Part of a small language model's weights: LayerNorm before each block.
MLP neurons of a small language model. Each row is named by its layer, matrix (up: input weights) and neuron, and shows model dimensions 224-351. Each number is 128 + 24 x the weight over its row's rms, rounded and kept within 0 to 255.
After each neuron's rows, "fires on" lists the tokens most often at its 100 highest values on Wikipedia text that the model never trained on.

L4.up1403 [115 104 159 136 103 105  88 101 160 101 125 125 132 120 158 201 142 145 125 161 126 117 130 133 104  86 137 125 147 185 137 123  78  85 148 118 153 125 109 131 130 133 137 100 123 100 118 135 119 170 153 122 124 129 147 118 116 162 135 142 136 121 151 141 115 139  86 104 148  85 100 161 143  82 171 143  98 125  90 132 144 187  99 163 144  74 101 136 114 108 124 158  83 165 115 125  76 143 143 114 128 110 143 114 119  77 114 121 100 101 161 136 123 123 124 147 155 175 101 155 101 103 106 117 152 174 154 129]
fires on: " ", " the", " to", " of"

L4.up1664 [102 127 149 132 159  95 119 143 120  96 145 165 125 124  78 114 150 101  86 113 105 123 115 184 120 117 125 139  73 148 118 109 118 105 156 100 153  78 136 119 112 132 157 190 143 109 124 149  97 127 152 110 167 109  71 152  98 103 134  93 128 102 101 125 146 115 149 127 130 137 142  97 150 167 108 132  98 125 155 111 101 125  91 131 163 116  97 166  96  70 118 134 154 127 102 130 127 155 131  85 154 149 142 160 113 112 114 148 174 114 128 154 136 117 146 106 126 132 152 122 178 105 145 135 143 123 148 155]
fires on: " professional", " in", "),", " of", ")", " is"

L4.up613 [130 135 153 134 127  72 143  97 137 134 186  96 103 163 116 125 134 115 138 140 100 120 116 102 131 146 121 117 140 127 107 135 137 126  83  67 173 139 182 143 134 150  75 136 115 134 168 167 110 104  96 105  99 122 138 127  98 144 134 173 109 136  84 146 149 165 108 112 116 125 118 174 109 177  94 163  83 132 118 117 117 111 117 125  93 148 126 150 188 129 188 155  93 108 123 112 139 136 105 136 138 149 118 124 139 100 107  92 134 136 127 124 150  83 156 134 111 112 130 113 102 173 131 100 108 138 157  95]
fires on: " (", ",", ".", "born", ")", " died"

L4.up1133 [102  94  98 128 186 150 157 152 119 154 143 177 162  78 126 148 181 141 134 169 132 154 149 129  90 109 140 112 132 133 125 126 135 184 115 130 131 135 152 122 102 146 139  83 102 125 152 130  71 184 104 117  70 158 105 103 142 127 109 148 123  90 125 166 144 153 116 125 112 164 115 157 117 186 150 133  93 137 151  95 133 123 140 144 113 131 153 102 139 127 111 113 122 105  98 139 124 121 110 152 112 118 113 174 156 113 128 174 116 159 110 148 116 123 128 164 134 145 129 124 121 139 126 135 135 134 126 129]
fires on: " in", " of", " to", "==\n", " on"

L4.up1136 [131 110 117 119 161 127 107  89 113 140  89 146 139 157 125 142 132 119 135 122 114 103 168 110 118 137  77 133  81 132 122 112 174 125 131 133 143 126 148 163 137 123 137  73 171 138 113 149 127 122 104 118  46 136 126 114 127 104 105 147 128 119 110 158  79 114 122  73 164 136 125 111 166 102 103 177 126  97 106 161  95 164 105 160 162 123 135 128 151 193 136 111 127 140 121 100  98 122 105 132  80 144 120 112 116 113 127 124 121 151 113 106 107 126 155 165 156  69 117 117 103 112 134 124 112 163 128 141]
fires on: ".", "==\n", "|", " |", "===\n", ":"

L4.up1043 [158 149 140 112 102 110  67 108 161 121 135 152 125 127 136 108  99  60 139 112 142 170 111 139 136 117 127 141 116 134 107 129  82 124 156 151  87  93 131 121  88 148 172 117 111  79 100 119 128 134 111 100  88 119 102  94 112  80 149 131  85 117 104 154  93  86 118 127 146 137 162  94 159 152 120 169 138 130 136 149 124  72 130 104  65 124 103 124 129 154 119 139 146 139 145 149 118 128 159 154 128 154 117 113 113 113 156 165 138 126 136 158  93 137 137 139 189 102 141 120 146 108 165 170 114 107 110 146]
fires on: " with", " by", " to", " against", " ", " join"

L4.up1490 [114 132 155 141 129 149 112 155 135  69 131 118  87 145 125 140 103 100 132 184  86 129 109 128  84 102 162 136 124 121 110  88  98 159 140 111 175 138 160 103 133  97  83 104 140 148 143  99 151 168 146 106 132 117 116 161 121 118 151 146 117  88 151 187 127 113 162 138  73 157 145 117 100 168 130 142 135  64 145 173 118 103 112 118 146 110 113 135 118 118  89 154 135 126 118  99 131  96 139  90 151 126 110 141 154 128 151 144 101 129 139 113 142 126 159 171 129 132 134 133 142 127 106 115  98 115 106 109]
fires on: " |", " ", " time", " order", " form"

L4.up610 [135 133  95 127 144 126  97 103 128 142 120 116 148 171 145 119 151 122 130  96 137 124 119 130 128 130 168  97 148 109 131 111 152 122 127  95 141 161 116 106 143 142  86 129 123 143 125 129 101  79 131 112  94  95 136 147 131 135 110 156 167 130 154  86 143 155 165  98 109 107  85 132 105 139 137 151 186 162  93 153 138  82  86 159 126 101 147 145 127 113 163 128 113 124 155 122 108 140 151 105 137 105 104  86 143 130 136  91 122  90  69 112 141 135 128 150 116 138 109 129 112 131 145 173 133 114 134  83]
fires on: " and", ",", " or"

L4.up1763 [117 192 117 126 131 102 103 145  99 157 147 150 129 103 141 135  77 150 139 121 114 128 114 107 107 151 144 102 139 140  90 151 133 133 128 142 131 107 117  86 177  57 142 117 124 154 108 108 105 140 142 119 148 159 117 136  77 102 134  93 104  72 147  98 131 113 171 132 145 133 170 150 135 115 106 159 116  72 168 174 126 101 146 160 100  97 119 148 110  91 118 102 105 106 125 138 121 132 121 119 151 115 100  90 123 101 140  96 108 158  92 128 150 152 109 138 120 170 134  95 118 134 156 159 129 160 139 166]
fires on: " ", " |"

L4.up947 [ 97 150 102 127 128 129 135 128 110 123 123 182 132 136 141 143 122 128 136 120 165  90 122 100 123 135 141 114 120 119 106 115 146  82 136 179 148 112 142 109 160 152 138  98 153 140 118 120 108 124 135  74 101 116 117 165 148 150 165 145 115 152 133  95 147  73 137 151 139 117 118 135 134 155 140 113  94  95 110 114 144 144 125 121 143  75 129 112 126 113 141 139 137  94 137 139  89 122 143 123 149 129 102 167  66 107 105  79 162 169 130 137 116  86 123 116 150 156  96 107 133 108  90 158 123 105 102 163]
fires on: " in", ",", " of", " "

L4.up2106 [143 149 140  98 145 127 134 164 102 112 130 147 117 118  96 149 150 144 145 130 131 170 164 175 124 149 129 135 130 127 115 109 152 155 188 153 175 145 101 103 105 112 101 136 133 120 145 108 120 131 147 120 114  96 102 138 108 111 149 112 150  67 175 151 115  79 159 121 152  75 136 131  97 144 105 127 126 125 141 126 139 145 145 123 132 149 157 137 117 106 145 124 140 140 145 176 114  89 157 112 119 198 157 100 154 114 131 112 179 132 146 145 148 118 134 129  88 118 135 132 140 104 127  70 170 135  76 180]
fires on: " in", " (", " ", " Shot", "."

L4.up1446 [118 134 130 149 117 152 134 184  92 134 161  95 109 105 179 107 110 158 125 154 134 113 159 132 123 107 131 154 107 129 102 129 118 163 134  92 112 151 153 113 150 108 138 159 169 158 152 152 132 127 124 124 125 134 120 121 133 169 144 109 126  90  92  85 163 126 132 137 117 104  89 122 115 114 116 162 156 132 148 168 128 133 123 148 165 104  99 145 107  91 113 156 125 151 149 146  97 166 121 135 179  63 124 157 112 147 128 131 142 136  75  98  97 105 184 126 120 134 127 155 156 121 133  93 154 150 133  78]
fires on: " to", " and", " be", " or", " by", "'"

L4.up767 [166 135 106 150 114 112 133 117 178 134 134 122 128 141  88 145 162  96 178 104 124 125 132 109 114 116 187 119 128 138 157 131 134 129 171 168 107 118 125 138 145 101 163  93 115 145  89 134 109 153 128 147 135 112  68  84  97  86 158 119 131 124 116 118 152  96 109  93 123 144 139 115 130  97 131 165 141  82 121 108 145 152 131 138 101 132 107  86 109 156  91 142 125 140 125 118 102 133 105 134 171 111 109 134 145 119 140 153 180 160 151 148 163 135 160 152 126 132 128 137 137 158 149 120 151  81 118 127]
fires on: " by", " to", " the", ":"

L4.up1921 [ 96 135 144 138 151 121  88 102 173 159 111 108 141 117 138 137  98  99 153 141 134  93 129 122 136 122 156 113 104 133 169 134 109 146 137  97 113 130 131 141  84 131  68 139 134 131 134 122  96 158 107 105  81 141 154 163 104 164 131 105 124 138 130 117 172 126 136  87 131 147  73 107 113 116 139 151  83 122 126 120 147 155 105 148 149 184 150  69 147 145 151 123 109 118  91 109 160 134 104 154 113 137 121  86 113 134 131 141 140 159 144 147 141 116 130 146 145 131 143 107 113 153  90 140 122 143 164 126]
fires on: ",", " was"

L4.up53 [140 134  78 104 124 110 135  73 111 131 137 129 101 111  73 121  93 131 123 133 146 153 140 134 119 101  96 120 102 124 126 139 138 147 135 151 172  77 151  95 111  84 140 113 128  99 159 126 103 122 152 162 180 163 115  96 167 127 122 130 149 102 131 112 147 116 122 117 155 152 115 135 143 141 144 175 135 152 146  94 115 119 153 165 121 147 126 170 104  80 116 142 119 138 131 163 151 167 164 119 153 129 111 138 126 119 120  74 159 154 113 125 134 111 144 156 106 131 108 137 138 150  70 136 164 139 151 157]
fires on: " to", " from", " into", " ", " the", " back"

L4.up137 [ 95 114 138 145 130 113 121 164 168 194 149  87 136 111 152 139 136 131 138 103  90 125 126 121 115 122  94 143 105 131 164 153 147 149 170 149 137 147 124 168  94 147 136  95 161 120  80 115 174 118 136 135 178  94 136 127  97 100 140 109 155 160 109  95 130  95 107 112 122 123  99 127 122 125 120 120 123 118 138 145 129 108 108 114 116 126 141  94 119 156 111 149  88 191 124 127  98 133 127  94 133 129 141 160 145 181 172 104 135 135 144 134  93 136 125 132 123 128 108  98 192 139 145 150 168 122 106  98]
fires on: " (", "\n", "'s", " first"

L4.up1715 [112 116 125 143 158 109 117 152 179 120 183 159 139 146 115 105 112 127 101 168 133 195 140 151 126 138 107 141  96 136 134 139 143 140 120 118 145 120 165 138 135 114 106 169 103 109  97 112 119 146 143 138 157 157 124 134 138 175 162  96 189 116 139 134 130 115 162 116 122 105 136 124 128 135 121 144 106 120 128 146 109 189 121 116 129  95 172 136 136 129 202 154 115  94 104 140 148 129 172  95 135 122 148  88 142  84 121  83 130 121 134 107 152 101 125 122 118 112 142 119 153 113 137 127 151 103 154 117]
fires on: " ", " (", " |", " (#", " of"

L4.up1665 [117 109 103 123 154 113 114 123 146 112 118 135 145  74 131 148 127 170 102 137  96 162 149 141 103 129 106 116 149 126 109 130 136 131 133 119 124 123 156 162 144 130 130 124 135 153 143 104 125 126 127 108 150 123 135 129 176 129 141 107 103 132 114 169 117  95 178 142 132 108 145 116 153 101 107 131 143 151 154 167 126 141 134 136 143  86 103 108  57 135  78 112 144 106 105 135 112 111 119 155 173 129 144 131 128 149 103  93 156 114 113 112 133 184 149 125 151 185  88 123 131 117 134 159  95 150 191 116]
fires on: " |", " on", " ", " for", " ft"

L4.up1263 [144 137 135 106 134 115 131 183 104  83 144 133 117 129 141 119 166 131 101 150  99 153 125 130 117 113 118 129 108 140 104 134 115 166 141 126 156 184 126 147 132 118 112  95 108 140 164 104 118 152 102 129 129 121  89 109 146 127 133 151 133 148  54 158 121 131 118 148 144 156 131 139 144 124 141  57 136 146 102 126  77  96 121 145 151 150 129 135 132 146 119 129 127 134 152 110 141 100 152 160 153 128  90 109 125 109 126  89 108 149 105 114 113 151 165  96 104 142 154 194 115 156 112 118  90 124 162 124]
fires on: " ", " and", " (", ",", " |", "ia"

L4.up1907 [126 117 144 152 130 114 113 156 140 124 116 147 117 140 134 107 112 128 110 152 115  97 100 166  84 153 151 169 116 152  50 134 135 116  95 109 144 130 155  99 112 161  85  84 126 124 111 142 131  95  90 103 149 125 138 148 132 138 109 171  59 126 124 120 140 145  91 106 154  93 110 167 118 104 153  96 132 117 152 110 137  99 127 164 157 102 123 137 146 104 135 116 164 165 121 122 156 131 159 140  50 102 118 140 111 100 121 119 142 111 166 144 141 157 153 150 195 157 122 143 123 102 140 167 104 151 102  67]
fires on: " and", " of", " de", " under"

L4.up655 [163 152 118 108 134 131  82 108 177 115 152 116 152 133 123 116 124 100 141 149 125 118 138 121 123 121 160  93  98 141 119 109 153 110 138 123 137 150 118 100 116 159 145 126 123 155  85 145 119 120 144 131 103 133 124 103  98  68 123 139 123 126 133 137 151 166  82  94 157 126 113 134 124 101 128 124 146  93 157  87 100  98 148 124 155 105 128 128 131 137  82 162 132 138 112 108  94  84 145 150 171 135 104 104 105 154 123 157 122 145 143 130 127 138 125 140 169 155 121 101 113 107 128 115 165  82 125 151]
fires on: " by", ":", " from", " at"

L4.up163 [131 176  80 117 148 117 134 117 132 111 160 141  92 151 151 144 156 134 116 153 141 141 103 127 180 104 126 127 129 121 108 128 141 146 118 137  92 149 152 145 128 151  93  99 126 131 109 151 155  74 102 159  94 119 133 139 116 153 135 141 143 160 130 134 185 115 133  95 113 133 160  80  94  85 192 130 145 143 111 110 148 153 137  90 134 143  95 100 113 191  95 158 119 159 169 103  78 115  88 134 143 101 134 104 118 133 117 106 139 143 116 154 118 100 100 135 172 148 107 104 133 140 138 124 164 118  82 128]
fires on: " S", " for", " s", " ", " to", ":"

L4.up2082 [146 149 112  68  97 134 103 155 110 121 120 116 111 117  85 122 138 148 148 122 128 167  97 155 105 129 137  70 143 127 101 169 121 132 103 123 113 127 158 108 145 157 146 119 125 130 141 125  96 105 178 120 120  75 115 115 180 156  98 174  93 114 116 103 142 120 140 119 117 132 145  85  96 129 117 131  82 128 150 111 153 170  86 124 142 139 105 155 121 171 164  81 111 123 116 150 128 134 127 156 156 111 149 141 109 179 127 128  74 145 113 162 147 135 166 114 110 114 128 164 114  84 109 101 147  92 101 148]
fires on: " of", " and", ".", " the", ","

L4.up1772 [ 98 184 139 139 100 123 113 132 105 172 165 141 124 150  61 128 136 151 157 121 155 132 148 154  70 115 111 126 136 104 165 144  68  98 152  97 105 150 127 154 185  96 146  92 136 143 126 135 103 109 159 123 148 137 141 109  90  99  90 133 140 114 138 114 108 154 120 108 139 117 126  79 154 132 130  84 126 118 158 172 137  94  91 151 144 121 139 115 119 136 125 135  70 129 115 162 125 118 109 133 125 118 129 125 148 122 103 124 124 168 101 122 137 119 175 153 107 150 133 160 159 146 139 140 163 150 113 124]
fires on: ",", " DE", " New"

L4.up1887 [110 104 132 129 100  65 138 162 163 172 113  52 128 174  92  95 130 123 103 158  95 136 139 129 141 105  89 119 144 112 109  99 178 119 178 134 164 114 147  98 136  99 140 144 118 156 125 120  87 120  96  87  98 126 104 138 140 151 136 121 136 160 139 149  82 100 176 152 151 112 122 132 111 108 148  90 148 136 106 157 105  98 112  45 161 117 104 152 113 133 138 151 147 121 106 137  94 107 149 103 118 137 115 118 108 156  94  95 149  91 134 155 173 115 162 147 131 127 166 160 136 116 110 143 107 101 116  79]
fires on: ",", " by", " of", " time"

L4.up2254 [168 163 104 112 126 129 135 154 132  97 138 166 137 123 149 151  98 105 114 124 106 140 164 176 137 137 149 115 111 124  93 116 145  99 150 143  76 161 167 141 110 119 165 143 120 149 137 151 171 111 130  73 153 164 119 101 140 131  88 166 125 169 134 181 123 128 138 109  99 134  87 126 132 106 103 152  97 128  82 135 172 105  99 151 144 148 125  98 113 168 138  98 137 108 153 129 149 187 129 130 103 124 121  66  93 117  98 148 139 122 120 155 170 121 145 128 178 123 107  97 109 152 140 120 153 151 119 119]
fires on: " and", " \"", " as", ":", "C", " name"

L4.up446 [168 148 114 141 128 127 137  94 129 131 117 127 117 129 131 143 108 153 110 119 134 125 125 108 146 160 125 141 150 121  85 114 106 147 128 119 132 112 144 147 157 146 143 108 125 117 142 118 101 130  83 155 123 146 126 151  88 117  56 118 162 147  84 170 106  88 119 150 143 156 145 107 153 102 129 151 106 145 155 109 148 162  78 175 150 156  91 159 119 105 166 132 156 101 168 144 125 152 112 149 142  84 127 142  99 117  99 132 154 128 151 107 174 118 137  98  88 138 112  86 161 152 126 128 117 106 134 115]
fires on: ":", " -", "'s", " |", ".", " is"

L4.up464 [178 143  87 101 144 104 138 144 111 107 106 130 122 129 130 109 148 147 135 129 133 177 140 155 117 157 118 174 149 115  80  97 194 147 192 114 129 178 147 141 178 118 147 168 104 161 129 163 146 162 154  95 103 114 101 118 148 101 125 153 147 165 111 158 112 118 127 170 108 120 135 144 139 131 130 140  94 129 144 179 120 118 117 148  93 119 124 120 106 117 139 108 111 140 138 119 108 117 123 144 144 119 147 106 118 157 202  78 126 126 139 144 118 133 120  91 136 112  66 130 120 106 127 134 169  96 130 146]
fires on: ",", " and", " ", " N"

L4.up1650 [142 133  86 108 150 112 130 126 130 147 102 147 124 117 129 133  97 146 155 132 124 123 150 140 122 209 138 100 153 145 187 135 117  76 101 144 114 121 104  97 104 117 137 143 117 138  68 136 146 163 125 109 148 114 102 181 129 117 119 126 126 132 147 131 100 167 174 173 118  95 153 136 100  96 116 161 121 108 141 155 158 119 136 118 138 149 135  97 137 132 104 102  97 135 173 120  97 101 103 108  97 106 138 108 148 152 135 108 129 162 146 145 150 133 137 146 137 131 126  98 100 144 187 137 117 128 117 111]
fires on: " |", ".", " ", " to"

L4.up1640 [137  97  91 112 141 104 165 157 121 130  83 132  90 123 141 148 112  92 154 142  80 114 118 166 166 116 124 118 107 139 182 137 157 123 118 147 148  94 111 127 128 126 116  91 156 139 109 120 120 145 105 141  98 155 140 103 141 109 155  85 108 146 121 110 134 113 127  92 107  93 152 149 125  94 159 139 105  91 110 133 107 149 181 123 142  86 163 158  71 119 156 141 122 120 126 116 116 169 146  97 148 114 141 119 102 102 105  85 136  98 155 144 118 138 103 140 142 149 109 108 131  86 116 134 159 128 101 150]
fires on: " were", " their", " are", " of", " the", " to"

L4.up1350 [104 160 136 121 121  90 144 149 149 142 129 103 124 131 134 132 102 128 155 158 154 112 158 119 201 107 115 152 112 159 117 127 101 133 120 123 134 137 118 132 142 144 127 162 127 132 161 106 102 127 114 156 149 150 105 173 138 159 121 192 114 147 109 140 139 119 140  90 121 138 115 101 107 107 116 120 134 134 139 130 150 136 113 175 160 110  89 120 146 131 127  89 109 136 140 125 147 111 139 106 182 118 108 126 107 156 136 117 144 152  83 128 135  94 158 106 146 125 131 153 160  98 142 143 134  94 131 133]
fires on: " ", " |", " of", " was"

L4.up2286 [141 130 153 104 122 153  96 131 177 117 138 129 131 166 148 129 129 116  99 113 156 116 134 108  88 150 118 153 149 106 110  80  85 118 132 146 138  94 123  97  99 124  96  87 135 119  78 145 131 119 148 204 117 147 122 158 136 141 149 109 118 149 106 131 146 135 136 109 136 121 131 128 104 165  88 124 106  95 122 145 149 129 121 116 151 127 112 111 123 124 129  91 105  97 100 152 116 124 138 140 133  93 126 104 145 139 150 157 120  74 127 152  93 132 142 126 123 135 110  93 124 153 129 140  69 125 141 146]
fires on: " ", "20", " in", " held"

L4.up410 [107 124 136 143 157  94 132 120 161 126 114 122 165  88 114 103 186 116 104 162 184 123 146 105 158 157 131 130 120 142 131 125 132 109 130  86  96 161 127 152 118 132 150  89 124 126 187 103 200 135 119 146 128 133 111 119 169 128 118 167 147 169 126 124 159 105 119  99 181 143 151 114  88 135 165 162  97 172 147  95 149 114 100 135 105 121 120 123 132 138 178 125 120  97 116 108 154 148 148  99 113 122 116 104 131 132 102 128 153 170 119 131 126 120 100 164 160  93  88  92 107 162 136 175 111 136 115 133]
fires on: ",", "),"

L4.up1960 [134 140 141 135 105 161 113 111 121 189 163 117 152 105  65 110  83 137 103 124 158 139 133 106 109 123 148 150 115 128 142 113 127 201  72 135 134  99 105 119 147 116 137 131 118 128 113 105 102 141 115 113 153 121 133 149 135 120 130 158 120 141 131 115 131 132 158 117 149 123  96 162 113 133 180 126 134 101  95 114  94 152 118 100 118 123 104 151 128 113 142 147 111 104  88 126 142 129 106  97 137 127 141 120 134 182 114 137 130 120 124 167 165 143 125 157 128 140 119 153 113 101 121 124 117 170 112 152]
fires on: " ", " of"

L4.up1571 [ 94 133 142 119  85  99 190 149 148  78 139  78 125 127 117 126 120 102 113 143 116 159 149 109 109  80 144 191 125 136 125  70  78  79 124 112 170 170 140 143 123 152 142 139 130 136 127 115 115 166 161 129 153 147  83 114 113  96 117 147 149  93 115 119 112 126 112 131 142 117 106 112 135 154 162  93 120  92 120 118 135  99 142 132 135 141  89 108  97 154 186 140  89 135 105 126 123 153 126 145 160 136 155  86  82  95 138 146 118 148 137 121 161 155 149 144 126 134 121 170 122 178 136 120 130 123 147 113]
fires on: ",", " and", "'s", " et"

L4.up1376 [113  98 128 137 107  86 146 142 174  83 134 144 138  76 128 108 122 118 170 118  99  92 146 128 105 131 132 118 107 102 130 103 106  96 110 111 162 109 113  93 149 119 127 139 160 159 144  82 155  94 122 131 153 134  84 142 140 109 123 174 115 143 128 116 132 139 166 147 145 103 139 113 144 170 113 104 134  82 152 139 182 140 154 128 136 132 123  97 111 132 101 148  76 101 141 121 141 125 128 130 144 185 126 124 112 103 145 137 137 128 142 152 177 102 147 137 102 146 118 111 126 137 129 110 105 146 101 105]
fires on: " ", " |", " +", "12"

L4.up182 [130 141 182 132 102 135 147 123 154 130 149  91 158 112 154  90 109 154 155 138  91 102 159 109 122 110 119 162 136 173 108 155 153 179 130 107  91 106 139 139  98 122 142 125 113  97  87 133  72  98  97 160 167 119 127 107 120  97  75 131 141 111 127  92 120 126  51 146 163  72 169  79 185 144 127 178 154 143 137 133 122 139  95 112 149 117 119 143 126  80 132 120 162  88 139 124 125 154 163 131 154 119 123 130 100 119 113 102 129 153  86 127 157 178  90  96 128 151  95 138 121 153 118 103 178 124 118 133]
fires on: ".", "0", "'s", " Portrait", " of", "ige"

L4.up162 [148  96 149 116 136  95 115 168 145 154 125 141 137  94 122 113 134 156 160 137 159 146 174 116  98 138  96 127 138 134 125 163 108 125 137 154 161 135  76 138  81  94 176 133 102  94 150 118 153 131  96  93 110 136 122 117 140 150 153 124 115 145 158 125 113 108 150  97  90 118 131 111 129 144 147 134 144 132 121 158 118 137 121 138 129 108  71 100 115 125 105 136 149 174 168 154 115 164 150 110 110 100 111 110 111 113 120 120 148 110 125 106 125 115 156 137  89 105 145 147 163 128 128 129 143  75 130 118]
fires on: " ", " (", "'s", "0"

L4.up1408 [ 72 151 126 142 162 151 111 100 120 119 152 128 128 139 137 155 100  94 174  67 127  89 148 106 136 144 131 157 135 135 164 111 131 136 135 166  91 146 142 121 106  89 130 118 108 121 119  99 148 157 119 121 124 180 103 148 112 137 133 128 115 150 120 135 100 105 142 112 159  80 141  83  94  86  87 100 114  81 153  94 143 146 120  97 140 121 172  75 118 132  66 115 139 120  94 114 144 155 154 129 110 162 139 136 128 129  65 129 162 105 100 101 123 128 158  81 104 120 127 148 124 105  87 153 127 119 139 106]
fires on: " ", " in", "19", " (", " of", ","

L4.up508 [121 165 119  69 148 115 111 122 119 122 137 145 140 164 129 166 166 115 110 148 144 179 126 145 146 140 183  90 131 128 127 127 135 111 133 126 152 135 145 184 146 166 124  78 118 117 152 123 153 141 150 108 109 103 112 127 129 100 109 185 139 127 133 121 128 110 131 137  79 123 162 143 155 118 119 112 153 119 123 131 137 112  96 154 147 102 125 124 159  91 185 147 154  96 125 134 152 109  97 112 133 135 112  95 120 125 116  96 104 132 148 139 135 114 132 106 156 131 121  81 114 113 152 129 172 120  77 119]
fires on: " and", ","

L4.up1582 [114 147 121 151 155  64 141 132 107 101 120  85 171 133 131  74 118 122 108 133  81 128 104 100 139 115 139 150 126 106 100 134 154 126 143  88 119 133 107 156 134 153 126 140 104 120 127 118  95 168  92 108 163 129 177 103 106  96 164  99 160 132  98  94 126 137 145 141 124  82 121 149 111 172 121 179 128 126 126 127 119 101 137 158 156 126  89 137  81 118 112 125 140 107 102 143 115 102 179 142 153 126 104 168 125 117 129  72 137 125 101 136 165 141 136 164  92 141 122 150 130 117 152 103 139  64 144 135]
fires on: "s", " to", " in", " and", "g", " as"

L4.up1468 [113 153 100 139 126 128 128 140 137  98  93  80 166 189 127 134 136 159 113 120 115 155 108 154 103 161  82 127 116 130 153 141  95 147 114 128 137 147 104 115 156 128 123 150 170  66 146 146 106 114 119 158 138 100 121 151 125 113  97 142 114 133 114 115 116 148 156 111 119 138 110 143  92 122 120 126 129 130 120 101 119 148 109  98  95 125 157 100 121 150 114 104 123  91 154 145 103 109 117 145 150  73 143 122 128 112 102 153 130 144  96 108  91 163 108 178 115 154 142 138 111  99 134 119  71 167 157 141]
fires on: " (", " The", "20", " ", " He", "'s"

L4.up1414 [133 119 105 129 125 149  90 110 144 133 107 135 117 133 125 138 140 139 135 154  88  92 140 129 111 104 143 109 119 112  90 124 134 107 155 150 128 116 111 162 144 147 131 122 115 128 139 122 112 135  99  83 133 126 137 123  97  96  85 149 135 147 124  88 102 148 114 134 112 134  93  88 157 120 103 137 163  96 105  76 128 141 130 133 163 142 111  95 122 128 105 134 118 165 140  87 139 136 128 148 153 144 141 107 135 170 165 147 137 154 152 121 144  69  75 142  96 142 132 139  86 141  77  99 142 161 136 122]
fires on: ",", ";", " |", " ", " N", "\n"

L4.up334 [120 116 143 106  80  93 119 124 127 156 115 142 107 142 104 147 167 138 116 151 119 185 125 102  88  75 137 130 108 176 138 163 140 158 150 121 107 174 103 133 141 117 132 116 145 129 108 127 103 129 159 117 133 186  78 106 100 126 110 131 147 147 111  97 133 128 149 128  98 190 146  94 149 111 140 137 178 156 145 120  93 110  81 138 142 122 106 134 152 142 154 161 136 132 108 154 121 134 115 124 147 164  90  60 147 129 113 100 109 153 112 113 186 105 134 102 150 103 121 112  93 131 112  88 108  91 115 103]
fires on: ",", "n", "i", "t", "k", " ("

L4.up2418 [ 85 151 150 104  87 164 106 128  98 102 112  96 124 151  75 138 147  77 107 130 138 131 138 158 131 125 107 145 118 136 152 132 125  92 143 155 152 114 175 125 148 112 143 131 161  96  79 102  83 136 128 134 126 164  79 128 132 110 118 155 114 178 116 104 141  72 113 120 163 135  67 168 165 122 129 114 143 124  76 110 126  89  98 141 122 147  97  75 130 151 144 154 117  89  88 137 105 130 128 141 142 144 111 119 140 132  99  84 134 128 136 168 147 130 157 147 135 142 129  90 149 130 118 131 125 128 163 126]
fires on: " by", ",", " with", " of", " on", " and"

L4.up18 [161 141 166 102 107 133 129 179 122 133 155 113 115 127 132 124 111 124 172 135 118 106  93 121 128 102  92 137 125 131 117 112 151 146  98 166 142 136 113 100 155 179 103 136 132 171 108 152 103 112 129 127 134 104 123  98 105 130 117 173 157 155 158 121 135 121 124 138 161 101 107 158 132  95 158 143 140 109 143 121 122 115 172  76 136 114 108 149 131 154 131 145 117 136  97 108 151  93 158 117 126  87 118 151 119 177 134 122 119 137 115 168 136 117 138 143 146 113 130 154 104  80 120 127 122 150 150 106]
fires on: " ", " and", ",", " of"

L4.up1108 [153 144 117 158 133 132 134 119 119 107 130 159 126 132 156 136 120  69 121 105 170 149 109 103  83 119 149 127  97 125 153 113 127 132 143 101 117 133 144 136  92 144  98 130 137 140 129 151  80 159 109 106 159 134  92 126 149  90  97 140 135  97 122 196 133 147 118 143 126 147 127 105 128  76 129 100 139 154 140 124 120 103 133 105 151  96 109 136 126 125  65  84 156 119  98 168 105 131 158 130 113 141 125 170 142 166 104 149 123 136 105 118 146 128 133 113 132 122 136 112 155 153 122 113 173 124 150 166]
fires on: " in", ",", " of", " \"", ":"